Weights of a small GPT-style language model, trained from scratch on English Wikipedia: 9507 steps.
MLP neurons of a small language model. Each row is named by its layer, matrix (down: output weights) and neuron, and shows model dimensions 170-340. Each number is 128 + 32 x the weight over its row's rms, rounded and kept within 0 to 255. Numbers have three digits each. A neuron's up and down rows have the sign that makes its largest values positive.
After each neuron's rows is what it responds to, as a language model described it from the Wikipedia text at the highest values.

L5.down377:111091107177135157115164145118046170138138149100135154082088119151130111097125150099091102101125126169136178046121085139147114135121145138093151134156119088138038144097104105129097146124169139142152131142146110148129162152093127108126158166194140175164155129065101128135085126108102125083149099136149110155139116178182159123164105133157140104127122065130109213174141141146118155102090109158102142132090110164162078088107124104143115183158156150101090117115115138039154204096121112093145143159155127092071127123112
Responds to: Month names in dates. Month names inside dates, usually before a year or day number, as in "In April 2004", "on June 27", "18 October 2001", including abbreviations like Nov.

L6.down800:130107159136148135094179119141137144171097085138092156145130175092080110096133050130129111128157091114174133183114101104150105072109140196106121078129107130115140109167101156142136091144098116127109141156161160146155093153148128114093071066107081109126178119090111184103175153167158152133135167081107098113101090162148109171159205155061131118103087111101096170145123110158151079081142078162096109158132192149122151125109096147145144143165016146089112135164140112140132149125139144111141067126103188104130124211141
Responds to: Predicate verb after subject. Main verb or copula right after a sentence's subject that opens its predicate, often classifying it: is considered, was, are called, treated as.

L4.down463:105129119094086168175111116139151118136109173120127111083128132162137170099123094089112099101138053145150105130148150105132081067114127098149084135138107095122158107117109137135150161122079148062110089137173146141130126128160129160142130077102090170161110148111120061169165173187096150193102190164114133100160092161085132124177159141122123116154125119073138165114094118142160172171143111090087144083148135120109135128110115098123155152081049127108110132111151152129130171095107130134118196125115139116142094118127
Responds to: Word-initial verb fragments. Short first pieces of split words, mostly verbs after a subject or comma in narrative prose, such as sw(ung), le(aped), sh(oved), un(constitutional).

L5.down250:083162190116131108153132120103172105108099097140095107113127108171098148166077162155152119165094104149166153130117167224074151103130122112089126128158129139116070134148127109100129102132141151170150135121170179118118118100170122156075173124163090093149111091118195159090169159151127105110087191113174117110135195125098120075113108123111124138161105083111159186125124110112112121094095132171129100132088142119165138106121094131131153133137112142164156166102168140173084127116073107215137122131138116134118138135076
Responds to: Verb-start after subject. The re- prefix opening a passive or finite verb, mainly after was (reissued, re-elected, rehired), plus was/were/is right after a subject noun and word-initial fragments like g- (gifts, graft).

L6.down606:087148099156180137089136114163162090121096095165123102074126107101142118134175140093175109154167082155131123122101151123096192137099120201065174130197179146153121143095119122122131097115124101102076139094056124196137103156153179110128170117128135105103128083121073118164100144122159139121188117109072102121148000146095134157171183127188145111095122118128130097113112164146144147131120102069146173066104146111050114149088055146116127097143133142087090074138133085143174118071121113171151097107170163108158160131197
Responds to: Month names in dates. Month names right after a day number in dates (24 September, 3 March); also mid-word pieces (Par-ach-ute, log-istical) and verbs like won, seeking.

L5.down561:139106141114127152184165178046084152116112138194077117132151121110140064159112085064100135132099177119128067122083130146142107077118158107136128072105088094143115107048112106108110132110076140113104129132156091157142148102134205133141093149086102129098081166105108131133162105075148110137163132119087063096152106156064179164135121164140096057107142158090144090140159078170165112123163110188105094124082159142090138094152120107137128088130138118140173110130110121132176115150141116089147114164132126094172141090153
Responds to: Vehicle and military designations. Digits or word pieces completing hyphenated vehicle, aircraft and military designations (F-35, RS-1, B-1, Lamborghini, Tank, Parachute), plus table-cell pipes after country names.

L4.down161:056183112130149143138155093106083150077093094116112117116156120083113174143138092164105203097125133115198122153165120170087067147140133117118134080198164111119157118168087119091141122144102092185124114127127118098140118096123116097210100109073126156136118117079113100055114196081089211125179135124087138114145090140139076155111134172066123110125121088109142120109138133179101115148115131118181182183115060178165148099173106132129208126088159117125184093075162151149139172151082114148135134128183126121177110207092
Responds to: Month names in dates. Month names inside dates (birth dates, release dates, table entries), such as 6 November 1951, on October 30, 1954; weakly some digits.

L4.down234:086102100133149148130129142064109133174106117127148130111163145127116197136117118091147067101150154128099137130131097102108136054159129143162164107090132131121140163089138126135151106164104121147150148049101141152140090121118152110165103122191121135083165133089139092105149177180085110147123096133104148149153210105130093081081144109112100123139143107115076152112081049136143170170135081111117145183161129132170147091177084188153139110123073159167121040132090070141100122143098080123118151146134133104155149117167
Responds to: Adverbs after copulas. Adverbs or their -ly/-ely suffix pieces right after is/was/are or a stem, modifying a following participle or adjective, e.g. internally, strictly, closely, strongly.

L5.down256:130097164080181145089103118170088112150116094116173091111142063136139152142120132159150141135154133142158135161151100106097203088165135117171132113135149098148195096127131144082103092128143097148120090133119086148152171096121130111150182147121170078077098067075079106124131121176148142083120123091112152118162144130121122134085133110102152120090162128102172094120138085133111125112104116168122130132101165186163097138083095089155171134183110106071177130114059094106122159113144166147155158114140108100143096134110
Responds to: Copula after subjects. Forms of be and other auxiliaries right after a sentence's subject, typically a person's name, as in "(born 1959) is an Indian politician", "the couple were", "can be".

L6.down1300:118139152129132154080066151158079075118137129131220127133119166132157103181173137220136194071200120129176156126179076160158073142155200090140144196135104115121110114150114186154162153139184110116116127198152081121120129169140106149094113149128103152152113129149133147178084135120077128067101157161209130096102107141098116128131112116119138111145139140097139128129065149107122172104091138107158106181086076123188124124064122106120181070109159144097148085087108075143179107156131139120140157153131130156160138123136
Responds to: Word-initial fragments. The first piece of a word split into several tokens, often a short consonant cluster or prefix, such as t, sc, g, re, pre, inter (t-ampering, sc-arce, pre-tends).

L6.down234:107145137149140086124110125105106101095151116143117138103112066111124193160139153113103114156162115134120131133142138089128160077139104169141085105147124114045142067152116095129136132123123139100119137094052100194132114079145066106155092117107141087053067110157157139098126148079177145118123158086083156170159122142179091158102103101192135196156134121152145128109119099120089153149149066192111134156087156147162142142146127230156150127199102151146107100161139094076120178143132127204150149124110082150135123130173
Responds to: Slot before a participle. Auxiliaries, adverbs or subject nouns directly followed by a past participle or verb, e.g. was (fired), been (discussed), recently, head (slumped).

L6.down97:084082116174223188180158138137073135119082154164169073110123167132149110107175122174165144103136167133075091175113102103156159144213136192111081138110154098131136157099119107113062104149128126133158088065141108160054167149127160113135151073124075120130150189138132206118132093085188092146162099088150158072100165160126133098106088076144091071101170114168082136215155111147110111142171124122075148133104158102126163084171141125186119168128054165094077139100147095149113089101062126130143189178092113154121131130096
Responds to: Word-start fragments, technical text. First pieces of split words, such as cor in correlations or corrosion, Ge, Hy, Haw, plus articles like a in rocket-launch and engineering prose.

L4.down134:123108099101134097192142097109162097108136159162170174130110132115126157098123145180129103157132131124160137183148139161132122101099080032131153134150076135120098202133090158142091110173144165145127133089157102118163156166141141106084148133121064149129180180130167106095105033131134167146155135099173159101085112086166092072126146100078117132130161158157057127064132101079123190103135148118095116096130079149127127099090153056111155127217094155067150151128154135119148153129100165114184152140125064102137066126113
Responds to: Main verb after subject. The verb (or its ending) right after a sentence's subject, often following he/she/has, in biographies and histories: was, has been, proceeded, persevered.

L5.down1052:129140160159117091154148123055122111105168177128172120175175083134145115072156069194240132124188135135120110158137079119178107135110086134129117074110106083126132131098161088121140090170090159128155118063107099097096141124166160125108107098157121147103113095087148196138115143128111170149151128203113121149084101116150033123162115107122123161081114172177093169107116134062117153124079153120140142072128111112071181110160140153100155046154101157092147193164130140111101097087150088134113118111102089119156171170086
Responds to: Copula after subject phrase. Fires on the main verb or copula right after a long subject noun phrase, mostly is, be, was, are, and sometimes on an adverb like not, also, most.

L4.down959:187062157077107109136173099125124153064121090152045130159142183164152119127079103175116150161125116095120193197100140099129083136183108170167120132153094126156168082160140140122109157062098107096128119048153134100192144138130107119116107118084117138163142124127116137095157176119106105137125128164116077136139137099101108043115089158132114137134120103046155096077076101080155119158029137077135089137122140145108160186121141161187145194157139123181148128131135143151053126071115105120172085162166178119145156154094
Responds to: Verb-phrase continuation tokens. Verbs, participles and the particles or prepositions bound to them right after a subject or auxiliary in narrative prose, e.g. turned out, went to, flown, been made.

L5.down1076:084177102128134133134154083084121104112145143131114117073153119079131141124133108125124142161165085159193108135123109153144127087142120133110129145105090140119137134106138180125079096074125093125126111133093116204106144126138103084204129125163141171155171084219163151156133059092063137106124147129102118132132107110158145141130113149125146151167095160142165104190125183126162096140141117127134163129147115178136121132079151155123100134141115128145119138118111137166120095135126075127071147137174145197202126119083
Responds to: Copula after subjects. Forms of "to be" (is, was, are, 're, 's) and similar linking verbs like calls, right after a sentence subject before its description, as in Valga is, this was, it's.

L6.down642:168116172118114105113109214101144094132081160090068084123108094123118155118198168090133129157187150161111079120080094144158138127155073082170151105116131117086189129079123108129097174112181072116119143101149171063113126138120124104165104180142138111087106084142108125137138093064088088074118144039120194150167188147167113111103135128069110163156107116087125141106147118093139161119131151156156124091155144144100135079100165098162121175138110114092110154119142136110157174116080128124129123105118155098115161127110
Responds to: Predicate verb after subject. Main verbs or copulas right after a sentence's subject, mostly was, became, were, seems, which are about to describe or classify it; also ( after a name.

L4.down236:108163187111102200123085126091163162132140150107066164197143145097131169137112108158137135098107155150126226124143150132122122144160130153146154125133153083162101110158133091116187112139134127089143148082096147098108115098141175122152154123120146115113168139124097141098134134146138133121154126087107094183108141114103135112111128122182126100224195154095069127155122113102107100135142127093144068132073130142102134135132060182140121123119075150136112094166076101104114190159145081117151079143147068138071126114109
Responds to: Noun-phrase openers before counts. The space or determiner (a, the, no, three) opening a quantity or feature noun phrase, often before digits, e.g. "has 428", "There were no"; also mid-word pieces like cyl-inder, Fre-ight.